MLP neurons of a small language model. Each row is named by its layer, matrix (gate and up: input weights) and neuron, and shows model dimensions 16-111. Each number is 128 + 32 x the weight over its row's rms, rounded and kept within 0 to 255. Numbers have three digits each. A neuron's up and down rows have the sign that makes its largest values positive.
A block is one neuron, or neurons of one layer that tend to fire together. After each block is what it responds to, as a language model described it from the Wikipedia text at the highest values.

L2.gate8:126157155146143151191180122102085150130150211145156165119201151068142146130138183079115179092104132109140187115122096111077165115121160113123092175074097085079078127096156103103161078194108118095132133177128099173135106174098104089098152106149086154143142155113116136163128098175138088178
L2.up8:097155143145090121139167190124101153107070123109136175107065108107079190165150095207184171094146132192181136102091087083134066113110179131126145156138118094132102124144074169104157154111148067176142104117094093182131097144145096095142102117139219123086103097160094123122117109117190148150
L2.gate21:133138107133175175126094161101117140112116109157104129122101126096122129125132111115139109127063146071071179203164097145136108107106130087171059063122128145179069068132116123123165129160120091064053063152139136130164138176152112135160156090144130160135106129131131140086213161151140173180
L2.up21:161180117188137128129114151170117154124130144147113094086091158093078099138114151101108109107091127131186113118206090110150071150154206207110106114063167161154111158135085131123164107141094095139156138093144090163155093147128129124112148187085105161140119118092122146125167145154159187174
L2.gate113:136187151142112140122113135134118067163121159128136115116128143071164244096107117145135121109130116153140133195126141117134151071152163099122132139115163149168148078119104189158126152105101135152110174054080124192139088157177128173137145159129127112134144112092089113148134094136198199128
L2.up113:148107102156144137110074102145141109124131109094104084079094163118117095092151140118118192140118128163177140138149118186114112146117143103064145141085171082071137132113147090206116178161136130132143088148090094158115118089109158145107078097099123067150117159148171098098145158139118138172
L2.gate144:129174127122182161147164148119111177138144112134147183086162173146158158132104119087131109130168089128143160115186136080127143059100136082109102143087052145104167134089137113141105133181144092080139097200110111091063255098103129127142144172070122152153131149126169132155120161106149080156
L2.up144:078112106050142138102169182132054131166133112120196192103154141199144162144074088099093127033136066107150084097139131073107159098095120084132135088105133098117139174128109167104122151138155102170162097146188112165109187091087183101109130111135086182157130111158157123132150145122136103161
L2.gate203:105141133085093083148088149189139066111172090133171162151118108098152143080117088111146164180136120136151101123066119169096124156155219121146134131115155117186168061106175140080107116163178142144104119149199119145156141058132208132072138152167169146139129150080158132079114183106140174112
L2.up203:160161192076098087150110127157125167099180162101147089148176077168101081140052159137074178124128107104159147149148101095125119096177113115154125150082168121118144032156111096159167092150090189138180175153140143131147168111166143118129112219148145196076089167133125166112181116139074108145
L2.gate296:130128163163163124111121090139132063111126115107076110155143151143155148159167066159114071144113172119120112156089122133140144149113088143121113088150104086163097152170123099150119093107188121147139159169142178134029135120157146148099177111201134139143144100168148137095118137167140135136
L2.up296:102169083084165139106144152145149164138085145137159035116095173130152121101176153179172112135154102139139132107136070167174134103118088156171180125133175182094162155107144101111142149151095138110157122166149113088157096098153092142149049132092158066122088109141119127177126095152170131158
L2.gate305:089128086092152171163089094135131167125086032146125110094135162148155128130158125149132141124140105165156084185132105170086136099112114118097109155120145149166130087186131101101181076116100108138138081156115090146100187124142048129089125124200090103111159125183136124141158152087165110111
L2.up305:126134148136116161168110078113175107138141047176084089051183053146113099134116133131108157093135118153112135199111172149110113130150117135122152127140112135117077165091116137137116158177138179153113130098118120135128120159133091105106127127189154115097139140036108156127100128130119170153
L2.gate415:140100084132133139129050094127152110128116136093062133139130139166121167159082133172187144092085091085160119189133113145131138109145152130142131178142161079106150122044168103162180090102117143154093150167102156111115140144123129129109153138158109104121100119101179085118146102123166170160
L2.up415:107150084110116158122100206117160129142129158081083113153146144071143183097087119104161120164086077102168084171114169094148166146132195088083124167232123100113149113107103146161131150110082137182143070126116117176122147108105101127144145165107149106104127104119150150141086165100163110123
L2.gate434:143127101140130150160129102167118138160149163096121170147123148166060126172127111050164093111127087135130137118182110082099132182139123128144082148148052164187081129160167091181133081097127089091144141101096099091202118099195110112137133164088169149125078100097109138135098121167137108168
L2.up434:196100150105127119096071160172195157142116205137076101172154039114160124131107167133143144149146115121131128156109132133130139158188120146149125146111183172111084179125095075099143094142131148145116152101151096139176140133093133136115151190167149148119091109074194143100087165099125092124
L2.gate439:118112078103135126155168151114162103234120129113136179182095116151188163153158091133130151109120084125114127155069098085089149120139158065115090240117131123123131109165131184097150138154101119164114119074113118140150098164140083168093180159123082097144147124172125111077094072131169127146
L2.up439:112145111165135179144196116131113161074148084131179117152161121149146126122103159088093157157103117115122182129092149065107100166104139085178181136162171084167165192112117147120128107134117081107100063151121111125180105161094053095044099129160158144142174120127098143066149086105157094090
L2.gate530:136075203133139119117163117154170122150082101172135133098127099121082170082143195180098105125149107156179097136146038151098098156079149094164130214149096085112119121107152119155180124167149130150145162135121092097136116144129151185135116129169154152187091124143145144088106117118137097121
L2.up530:107141167090106161132138060130136166091151098059141101154122044058141153172140093091101094146116062153098107120143115152102135092102136120175209163111111113119109126100116141124119107186118084116080090151165151096131118124170121129121081101170130139075139137168114102144151119095182113189
L2.gate533:145100105104137132109138132105147120181161153173137131176103131135173100134134072130087104126161129128081092134154150137105140074074174092131072121122146112160122076092138101104112144096113093126130104160149149146174173178069159135139149183180113104145069150154175136143110114111157160147
L2.up533:127124158146105074148105153179084158161154198094123114177150141130167140087103095158080141151084152099140225166139165144020171115135137093131136093149122120128150109196179149171104215132095143123129177172096120139112157139131070126108081138190167159105137126098093163115099118136140100158
L2.gate587:093108121170159166163103157095097106088192082134127146112103180097173147134148094154138129123178071136132165158124108082172100130132103094123160136091107114129151109146123119162081077089149085136148168133102091113066082092164091056125151093150159146146096110140145160143142138149142104148
L2.up587:123098144153146143170152188150085226052088055162191208099120123100133129111133100171115112079156118123170159116154100140104092171183093045181085084185171160129141151133081139105155104153135116145105114148121121089140121104172107160158105092137114117153165155081106152164082179107160113141
L2.gate591:064174104176176061100104085105141139148120169127136122122125113104189146108081073130139133125070133123160150143130123063059134073106165114126151153185171143117142139185121150110098104112130093068152136144081109166179120115133173122150155121137146112134136044155125102081099144128132097132
L2.up591:134138146131073092133125149095134126160081119118182099130154125139137129173099059172112112105100153138098119169111128117164163072119152116204170161120133120163130125132078100203169131123159112117098196146143094127144139092141068117137138070127191167070124074172163150135087135045169120164
L2.gate592:144140126134198138164074144174130064126104082172101131112148182118140165119112094152161089146179103105115135097091097183127138145120106077180160174111131153183137084195107174099139117096128139157157138157059119176123141101149113103101158107151134098127112084149113113065149150125158140041
L2.up592:064149141129116151167090100116118157091153071080127115152156127117133159125123104123147161173169095130086170108099180139145137140183126108161102130130092110123087092135079172142168117124113129128148082197117154146120128095138082140130164110101145085084154102084105079119151120158150222130
L2.gate613:063149119089140107158143148117147131147153143062146139106168127133126105069189093133170163154114107137172129086071177207141130159155111101141125158088137177127189133186131166149096137149152138084191095119115123151125145108101113104145105108085145140115068118127180126153084114103108116146
L2.up613:107123143145061119114101116083107087068192134106125122190140150157152102123107148106144118135166098153169118097111099100113108113103118060048085124122171109143214153103129076108090157110126148051144067109122121129141110123109191131110118166137167075141077139094130163154109196115154115166
Responds to: Abbreviation periods, word completions. The period closing abbreviations and initials (No., vol., Univ., e.g., Ralph E.), and pieces completing a word begun with a capital fragment (V-il-helm, E-min-em, R-and-le).

L6.gate209:110167106146116081108095090107166161142113147114156133132120119077117083150166134144193117178107165095127159108156166177094161192079126183094062058162104165134068081132133053146085103169067119133162127115095130149162112164132082117100099147075092081137126162085184081100136123145163146125
L6.up209:064130133147144060128118121125168086129103176133066160130135109150137147110137100040191064084058126077137084109102136089098141186101160098106170128138119097149084180144174173151140115115117078169125122107108084178110099136166118145116144135076128121154126149168135078073133117194107183131
Responds to: Mid-word s after con-. The fragment s split off right after con- inside words (con-s-ensus, con-s-ole, con-s-ent), plus other mid-word fragments like ar-gu-ing, Thanks-g-iving.

L3.gate210:141112173061048173122083117061114145083078183119136153162110175120147146159119115108105098142143125153087151092093171124100153123091136152113111116099064125078134071191120147134160137127098153121135166101093078098100123093096173116162128171158104151079140083155091167134083135185132132149
L3.up210:190080143147147072112160121167149141165124077094093159110126166137148095127085073073117154125117110121069103149157167121161181121102161135129087025153129139142157168130133136087086099100073086172138139060102117126112151102092128096135151156124112094089119112136133111140070115133155129180
L3.gate347:072141144108108141173142150180133113108112113236115146078089131183051155115124153068129134108148124087148140137152123080128143125124198094120090123074156098165159041134113111114111114112096122139138135114145074125107150119123110091155131108150127221094145203119082111118102135177131123136
L3.up347:104108084131149077106196119121169139116192079126124144179110140110098135150155196152118181149137115064146153118134125150120115108095108176174081104114169093146139179108176128159097109164150167080124130122077117144137117129114099183172144139083111096140116132142183175177113100119178154051
L3.gate551:153102115123123133140079145075079081116137121087101092163066061132156127159142123113173082169142156118111160170158137169131225128149106174146060157130103137128146151140142141119142187163112094160144146099110114114092087139158108152144122117133151087126192162131167159141113091145143103135
L3.up551:153170122115149119163135105137129136068094167144158120115077066155153134140107181151086119115121084160115213201117143091104213086129138167147161202095093082100111050117165124159134178162188090163105096117162148151197103097121074072138134127140121128128161138122149165101131133094110164139
L3.gate620:144134093159121103144079132106113062114132156168116130124089133150119178121130136150100136127180140134153163079104138181100190121082149080115122137099161136090115125132149091129090116105068123147116113121150148122099142161126129174122116145106120084119117091137118116149093156084144148201
L3.up620:180129144175142161144165081106087181073172139095211131167155144137171067099158120137222125111091126105144132136140130114106111118141125159122147170161081065067149120146141096104124060149166168100131102144129109173150123140106126062105157108129094170116163104172128119069157165092136095154
Responds to: Determiner opening noun phrase. The article a, or possessive 's, opening a noun phrase, often after an opening quote or parenthesis, is/was/as, such as ("a sure feel", Walken's).

L2.gate114:159113150085209121116081130137163092066146110185087109073149131135136158194191110104110097150149095124130139187108101163111169121130178118164075145100151149145156108159153135175201132159123094120141133152130083150076150086069146143127057152152100083070110119157130137194165147177124054144
L2.up114:077193117081149091150114076100142090108162077104106084122077117142049145187156114118153092109165085161143098133108103143154153133113164076193068179130188116099160153162154131192117152132154095203114157147094158128081057155134117111108177111143112132144144167157025156122143111104160146165
L2.gate120:150132134099157088127099098152109116129077144126144132149057150127178196124103109088138076072159151106102142161131112131119185139178098128151127122143130118132132133133133115135206044142075111091068114127153138133173091154156070215163068137139067161112098126106151137170059084140135125196
L2.up120:094079082187107126108096130130105078147120115126109197192174087081130087132113089098114167109158075098098121149146156073185140110059110161116133089118093128114133137166043118111115100204132115117108142122142142096194183162161092160162115132071098106092111080092110135122054096152124139142
L2.gate237:160130158159136188166083119111079103102087183131188207083095080115139081132134148094130098079157118141122126158127098123157120119097155055111105179106092191115142124103058153149175106162097174157118096151161124140161190196120150130106112173171054085093152161171135154114125095155139129145
L2.up237:168163177099137133141166072148155145129157146107118146150124102137140078155166186108178117092187161132114108142106097137083075140114134168082031134162184123128137157136102157148154149134069188123101127097128107107145132135112099121155101127130111105210152128121102162175022034086104144174
L2.gate240:120090099114136119124141126104108119130098101092103149161111167156120160189192093087140124090106140140084137143173152107115089177132090138117148152144121076112156133155134119174154090113160163067080095099163148162161115156120114158128125124152089186134193180125074166161130057166032089159
L2.up240:148144086106162111107094120139137104131069169148142140154180109103070110189105099140128148121165117094139098094126091091150097132090115177102101114083074136136125090117155096080141119139107090207064113131080111134166076139158088113102120106180076115187096125157116192109074072098166171123
L2.gate325:156082120122125029126148145174124135137138100044183106145159132082160084102143102060125172135128139132121066146098052184098092073153142115136138116155110142152092120117109171083075131135162090110106141110175123086131193149150080077139131149164096122131114130179143110137153111104120128151
L2.up325:166073107149157101126106128111193074118146087079121130151156121153141125190151152103096135075126099114108158113141116139115148124075101127151124183127179074131189090067093140136126147194155115057086081124135153178148111114137154094196218138084082097070106087121113100169106085083104120075
L2.gate355:148107100053132193094103146180156077129148116111058146151186139144170114140120072104140177076096103130113161115181118124132152141143088116154158127183097167115160114140179084121135133102131037146153107120147124110088121144113081103098146113188097100111147157118121125078166117163096104105
L2.up355:135138112157185071099134119162193105173100202110147112104159159171118188164128136118109158083149029102131085147074107141168124074125206153163117149115180131182123132131177112100085076102088133095122120109107128085155169134112140167100141094104130148135157138117113151148151140141111169098
L2.gate386:109139127135196153149096118102144162210173160108088137126097176149132186138149112118136100132113170133176159086126147087192068147122127081093147121076161141137107092075156087113139135130047104137091167110120128136141113081174117152111175081124077117191103163150052151111146129133075153062
L2.up386:126145191100138129105129121082133115074110150092094145128131100125144135131129161109156157111087055081124088088141116146128088088080121090156068133122155109111139157092160109148170093088119128124103122158178162132126099116080194158180137195129070093101139187130100108094102090110110173149
L2.gate402:110059102143113166185155121130186076150173096119078136172090128106090127152141040183153204162149141134063175137099112176115135088139105112173126103109075102127083112171135162113185146152087193113123160118116116144065136085128168151146105107112144159150129102170105125139169106188100143098
L2.up402:109103131122083165137101140088111144118164112165129149158110097112087158166130144161145133134098143129078117092117115124100141145100114112178167099138130135181098075174142139109175132085099194096116169112108096155111078150112231181114136135094132126159130102150152180103127090136171121144
L2.gate466:103120170176135156175094088079145096087113129110145115110153141083126196169164130136124152097130120095119186175168151066140101152163121101204135188152123094090132140151132147136185112099100098141112097112080100121121170132147191082106097107107109120169175153121171173150109123117076178084
L2.up466:026097151104155117124183040108119059112103195089139168142163143131126104104143177125137147091120175111139100099143117141119194177069126147150151129113104160102120146098111150125139124148104090169154138165119160132136172131151112105078134098135072158131090130168122121130087129126141138107
L2.gate468:107155149054136144128171104112135103102150128117157112175106123163185166163139187062146194060054079127075141148112143163163143095078117097174080132090102075106165105143125115141075132072107107143156206158060105082114099133153129130156138146147084141139130112129118095164124141180098109112
L2.up468:095114142087099179142133075071124094180131110127186189144134150123102118159161119134122107084155140172095118046164169176207141132064146129136090138139094128095124054151177090119108125168094163100089113167122106131130139121088200119176125128128071180140075122191137126141095102137129189133
L2.gate472:124102143076127162127154124088122115160175147156121109149101190144059158157128119126201131140081075171138134175094139128103166114190141107112071164128174122101172183135151122129125029108146154154165131163113087165083113187095104156141120194130149115110188145171106151127132127161084118120
L2.up472:148114140103124205106132116158134107110120098124133142153149154122093126109135150098193119096101077109103090118146141164086085121167168149121117138131178111150177106110159099096135077106189199073181129168121057106120147157133144144167148174114130131154138115159152134103108109160120138152
L2.gate492:096098118108179099143125093113134152184182161156102125130083133091175143182118142112081158098133087129090097160108136143095132167088148113109127116108153093166191098080151148166161122114104106147156132117095106109146124146121125145121136196131128114109048139155148158140144138070094176152
L2.up492:078103145147134092118123127104128128177147105090118130107117191112159128135139100133118084159118139100135173126156159100040094101090161080121121150117163086076128053118114108133117106126157129153095165148063138128118102121109162157131141139117094149127116125149134136198098136158097141177
L2.gate529:142119093154067147133110084081159139111135156144124099119117092156146093171144174126184106108116055154098115144131105152143174184074201122120109141127112091101156105069073153093158152160124141165126085050173105136113105166170112141106109103140057131134105027108094124114122106051137145166
L2.up529:141167152097150118191110102132150079113180145104087151088130144139227127202172092116107166096106079118179102141122065138088128176127112170156161137181131160107174142183162111120112109189115103082104129160121197098123135095133117084176123149131068191168110160111117171148143130151103091108
L2.gate588:088135178110092098117151153138129093156137144109116168125148137088112127138135136113191067099117087104114159096121093157085102146148095127148071144152137169144101070113139143148143113128063173099152174227103075120141148090141150115117137146187114102157058142156159178106152102106113112104
L2.up588:113097076170084140121118087147130132174064106098102209142154095114125192172153141136110078148120134096151059114130072141134120189113128141111159148143103125141125087127103104128163112055068142198141164169113139154103170177138137160150155194064112122129108055135156096143137092124111184175
L2.gate677:179105164146132118196138057117120086125097149117126149116104113112131188098108063140088141158102116120118112150146135168100059121104171189160131195081117124105143126106147139148139126084127103077086126180118114108177123182172175141147082178057104174179118187173110112071167096106090146124
L2.up677:099113135120178180140170159120118069132155129148102079122170143143117088144149141178087114115121163099130193137215131119089130163131062145125125162107100078196094177104162128088211164104130080130061129181128084068103150146099080077114097170120120068081158131130103090105123148111113080140
L2.gate699:117102146123105108163146153072100096128194142073183137165057136168152125151137087110130164091090089093108147116152156144145087069133157100134148140132089092099126136146099089064147135128158192121052120157162107140123109186156202149118096098165059113159133128126074168175093119154077092154
L2.up699:116089101067136143161156164080110128117189133120197095133114078130134170145098129116210110119102196188134167093131123117101143087149121112169120160137107085147145138144106077188090113104158132193120132075133133127059155134070118118119110116144038128156144199163121140115122128143100109102
Responds to: Word start after punctuation. First token or piece of a word right after an opening parenthesis, hyphen or quote mark, e.g. (and, joint-s(ixth), "it; also scattered mid-word pieces.

L3.gate214:134182160193143166150151084188148144165152137084107081146109171148147106134150121142117151173151163119118122177172156129150139098105069081127070144154165100122108107120124092136131161162122027075111115122185172067126059169144103084118088118157127140082139156169121144104071152100135122154
L3.up214:188121181114143176168100111108131122146092189089138136107101104109148082157095156146159211148075150101135147096132140157126153135129119137131147084100113131132165124133091129116111109108147105145098150106132137074121112149094142118108143157111098131152083094089146144150042135074140152167
L3.gate326:145101104103078127119130168135106126154143191120112116144124138104183126183076081152131099161122140139126125132092181121123120137086151073177138157113130050114118136172141182111152138145146116128142137130127117126093147149096147086075115125099111142156134136157095139096068085109147156123
L3.up326:149116116125093102143109142136141107136118106116127087125136094112146145113075186136076136139190125172147114104145147134145144111141189119136124122129157135111041140130061227145171077133127198115132132119069145144079157156161110135105107080122070114147164166101123115124112137071131105178
L3.gate342:183120136125080140116068157178138155153097085138103151096144186136164140178112086102105179102185063145091137171056146107089069116123074095101184123112099110118138135177204093098160114152169167169154148096146163146186111098164124109129118111176064138068143135095167132118134140081148079143
L3.up342:134080118152188112099121103109133131154153124099205196114192137108155182188102154167120153115153095105173112071129129142113137131094144116160146196122066097154116156187139143095115052165141090114087078107179142143103141157098111123171160175180086101070139167169104121110083136125190150083
L3.gate589:184140086125142168140108122143167135165085060095151129156101106126097142171139090125139150119125077113132137140172177108197115143098156132141092142128133134130069141168197119126187114119057138128108163168147103069084135112226115145169111115177097126123107110139158148188136083144153076144
L3.up589:170150069110136181052143147102153093111122103121127124093156197126122150178117144114117161157161146079137120113138172052182151060119099057138076140175167121112073086103202149121076131202141155096186165098201139153071151151145156127151093139105172113152169086098111128154092159140171119093
Responds to: Mid-phrase connectors and fragments. Fires on prepositions like of and into after participles or nouns (come into, shut out of), the slash in coordinate strings, and word-piece continuations (pro-mo, pro-vo, not-ing).

L6.gate71:163076150188105123110132118116088154132108050094149149135111195109150087157116108142077143085117076105045114184153119100103178074159131054116172117154201124114134162121150128154217086213109089095093159140187103142105148088093082085150104154140175173103144100132118107045178148086162062159
L6.up71:129149122119124188110085100159129138172152123112121150084093129118106120109168133117053184070064164144062045112129158104140094098107127129184173204133178189147108100140094143150117170169120106156209111134137118107091089103134144185137128081095148114165126118142132134106120107132139139136
Responds to: Mid-word continuation pieces. Fragments inside an unfinished unit: mid-word subword pieces (time, th, ler, log), digits within years, and commas mid-list, e.g. English, Frisian.

L2.gate53:131148168088140115152188143113136113170096165109118143081118119123129147164106138137126068199141089158155152138111079194128131174095148134134119134129125140176097099094064114115201127103102143144118222142122167132103163065138152134167152135124114143138121083149115157156100098143116102153
L2.up53:104077134157054120140145147157113094093137129151143127149147121165077093111069116120136084077087136148134147189161143113107146130122174058168137077034115117151114181132119111158174136129101127193135153084153150184119085055141141178071134135147121097138163148106115169103090140105086090091
L2.gate105:114179079106131153162140155143149126080118081121103124102122106116127121179130115076046085161106111107101178146134010114089114173116216123105145125112114122122140093173170144104117162108087065141095109147118108074148112173109163124110118063099087121165177144177144136109082130198097146146
L2.up105:161119113154116098134107156161103148121123165158177140105136125141094090120109127079101197095117120102070140123147087118176115082161147173143094135116139137112104112145106182148174083075070106109159125153145094156095163103192181084118104080128131117145182103121179126127133215149073128115
L2.gate128:158150094138063139125116102165133129151136122140113091171099133069139150099117068139066058134135081143151124159091171097129107075175073099074112103121136136133129113123147114143152140112145101043163120120138126112116125121105131119113112163156128096171081126183158112135145178143119149104
L2.up128:094131188120054166134182137192123096181143158189153161122072104190150142132101140145127059124149117096133098100090110133117160138153093100141125122137204047148105080157088134148089134088142097091106122088144128140105113123153092157112149160110100150150089126197150175158140061116173128078
L2.gate156:129156139117098146110165159113168089178068133108182045142113099130189097114133054149133125144084156123149132192162123105172138107085111085147112149115079169124122123130122083088097150100105158155141124115166162139061216169095147088121087145178097141154117127089121127113095131198093082154
L2.up156:160151126181105154124152159153117121110160114177158094210103123118119146107092196136163146111098146080085078154205166141164097137121104123066146128074105141143101109131090138119064131131125092103129051160097136113103129159132108128098180122123117180156061125161057174150147073107144095116
L2.gate176:119133137085177158134114157176153111130168078169126085125179131108117163173149124133128176093131133113143139121138151130139115107104066128137090141133118161107186120110116104088168054087131099135125160191127111164147153173101091112159185142160129160164083159133073187131171087112136115109
L2.up176:114147144160193144133129126116134177155083167100136106128164192047152152125043117142150111094117098082119081151120119190072130120145099117173121149153100160130177109130176112126126054093101138140106145159159130052155129166082111139049128141189148176207150157159122146128113103128130143110
L2.gate223:178173132117106105118079208171106104143124103132103113157137148126137161130107119135128119160051187123089158169122116133139098151107116172092054147057057124179178130139171119112127159136175145117116152140109135121077120133164133074092124091077146067198116102113129174200148087119162100109
L2.up223:183166163215144169068138223119168113160157120098106065147084149118129123068138170143104073151168090181085111147165134125134112107132124187163048071122105150134104140114172095136086154098114114101105092118120185115113131219105077093155098172151179094159164091103098165148177146170109102131
L2.gate276:107094147185091151081152124101121164090083103143132095041099133099055118109105154181125141142107097088091089126147121142129076096069089119179098110142080149103111094116124097137199077112144097142110105138157171122156091105110145123136089113092153194132113120100114123090121119066194085103
L2.up276:117124095210095151090085171074109105091133148045141121141171165050143162126117154164132123141133127082126123114123153111147047140122147146121122110146153167182167116127087141255127104102163139141086054128115097147113156174133117128096104119127154198139145175178088147167118099124142120078
L2.gate298:154125145072133153107142167141119141126093144093156124163158098128171104159098096144123104135159168155117095143167090140159105144090134128146090088110093073095128162149141196152133150124084134123078132112163089070113123098166099120131173101080109095054128126117132133077102075095135103090
L2.up298:207143128131121147109124107136054139173104133088149139103137159136105096143145137144182156190156091164163138129196156165116102167081091141081049150117121168115080181068158143161075089134115126136074112145147083101111114150141164163172083117158137109113157082166177103155077113098079160136
L2.gate324:104077114139147103095157099162062116130149103147140148162153095170088082128153130150137134121146160178188101132141107124150161095170165034091123142073152095182114112098115086113142121137108116130063139110105117104137109139161115169128118126141104162119136105127128119128120096183131205116
L2.up324:118136126153153132113113082139078135120099143143081181110103103175125092144144123059127122140120076154154175107133147115147148090194155116205091162141170151142079096097108136112121165206068100113129163146197163098108123121149133110147128117076137137162111092141144112102108122183152181146
L2.gate348:109114118202129212145131161143147179147116185059117112117166148054156147180158132152158193079109159178154146130079111176068117145123147122146141100156137101185148132153102115197134146086190128124148083110093102107104129122105163171094124136171154158205172102175102117079144070177193068130
L2.up348:179070084187125113093126178148109172106158143105089114120058166087080207140141103159134091150111106161122051174097196145096083153090137080170115147073117132123113101064141120141166108126104138163148130164093116138125167145164119113109038104090169080121125120094124115111145150103166082150
L2.gate363:157097061186054155074167156138145118124085086106159106081121167110086154072090077125182073167145082110135103125099084106132132077086140121151093114145177163193075121086156087134139151101123064144147112072148129121138118137158105137143085111168098110069096145086179196134123208179137151156
L2.up363:157097146134112174144119149215179153218102106128163181109210146101164178086143132069162141132129126139112123176149081098079157156169143155150102154118138157115108091102103171060136071106146129115114096069114112154135096116091114107202169131144189160108135110106131114128054143130142147073
L2.gate438:144147098127138177174102092151098089146089167077126089121117183161184104064120131121124163136136138154161129055164079168171109136132134157121107148107129165161130135142135131086174123131104178149110160154124096120168192086086146179088163122138124126133168114166129123153143093058149116106
L2.up438:112072098147095122124063121135098111155153124089079120129135129079145109087140165176094176126134106105071096155180151091143132145138112171148061128131139169121109046118133171083129169164168135071133148161123136147149121102054179123151124120142117086156122108179135105158157146138182117084
L2.gate451:146172200117096137102182093173126070153075151073164126134131143167121100135157163126170154128140145169125121126176134141127114108122093141117104130102084160095124112120162082115201084056155073084153133166107160142095117137072096116129144026144143154131152134155152107120203124158158144065
L2.up451:144105129108106130129114184180117043154086084095129092165077026181120166111170111073136128149164139087113165113138129115146094134062088074121160173060138129158111184127129133101151148124137091118131147141135137150134100131070074104145172129113121138109075188125063158207148122179162105089
L2.gate519:135135099142099126118151149067091121132148150116086047112153152119166138157199137115107125137115135110144137056131116046120188146131130097142104138088098133101179169147151152087173144113087119059097108175122124116172133108136132114162162081112119114122102148121138097083149108082157128173
L2.up519:173111102175099080053131134126081112172145196119076137149106174127120103149090193150061137140101150142166143073118114146135127138168119075083133147093110152194136086224147146120096158133152104122195112162111168132098118101161084126120087108171105080116080133140141173146089175110116156122
L2.gate593:184162149115076157120055172140133090163081112132118109155179101164129141108157155151122145136120145077126134117153113169169147066084132109110161159157178125148117135150173106170196126139194056112146089132147131188095113112126151127129131121099149145153168114149060159144160162084130055081
L2.up593:159157112103099113137138134159147077172090129107170117160095127151085127084134109127157093153134133123125147116102163056174126115098143095174070134125171132165117107146118137121171124156230125082158125090072115169065128143150156103134191097111168054127096153155070135149123145176107119086
L2.gate655:168095139148063122151154154134134175136043178132159132108163154087147176101081103140112089189136131141142056161131073125133123133151117109079061118077116124181146125110112117133113170090038089103122153055124152152087138116079084123151140097123120169138170106081095139158126099139174161190
L2.up655:140163115152131149132166207130123155139064142135204116139110141205103185102093175121137125162151172093129120067137056111093103084149121077091141121078145109099117098087123147083053119113119094055133088114134121134090122138139094175156093081087139159135076118100154139153098112134112163114
Responds to: Table cell separators. Pipe characters dividing cells in markdown-style Wikipedia tables, mostly late in a row after the last value, e.g. GD | Pts, 12th |.

L6.gate278:130165104097141073128111163174101116091122148144115094135093128187077156137121183125151046066134145130153096156077098061135186114090120133125083089151171147111147106130139152112149104141151179170155183206159161111105145124133152052112122205133121080138154127133100157130088120085116132109
L6.up278:132146185099119107128166141147117096139116158193111119131119112098149144142147163144127150160221132128150143131061146099182078104129127174141073171128093126104138151120177147166133192185188193122136098079143099102079196139096077121140174140125157134157164121153135082191128088169099147153
Responds to: Table row endings. Line breaks ending pipe-delimited Wikipedia table rows, mostly sports stats or results with numeric cells, plus some pipes and digits within rows.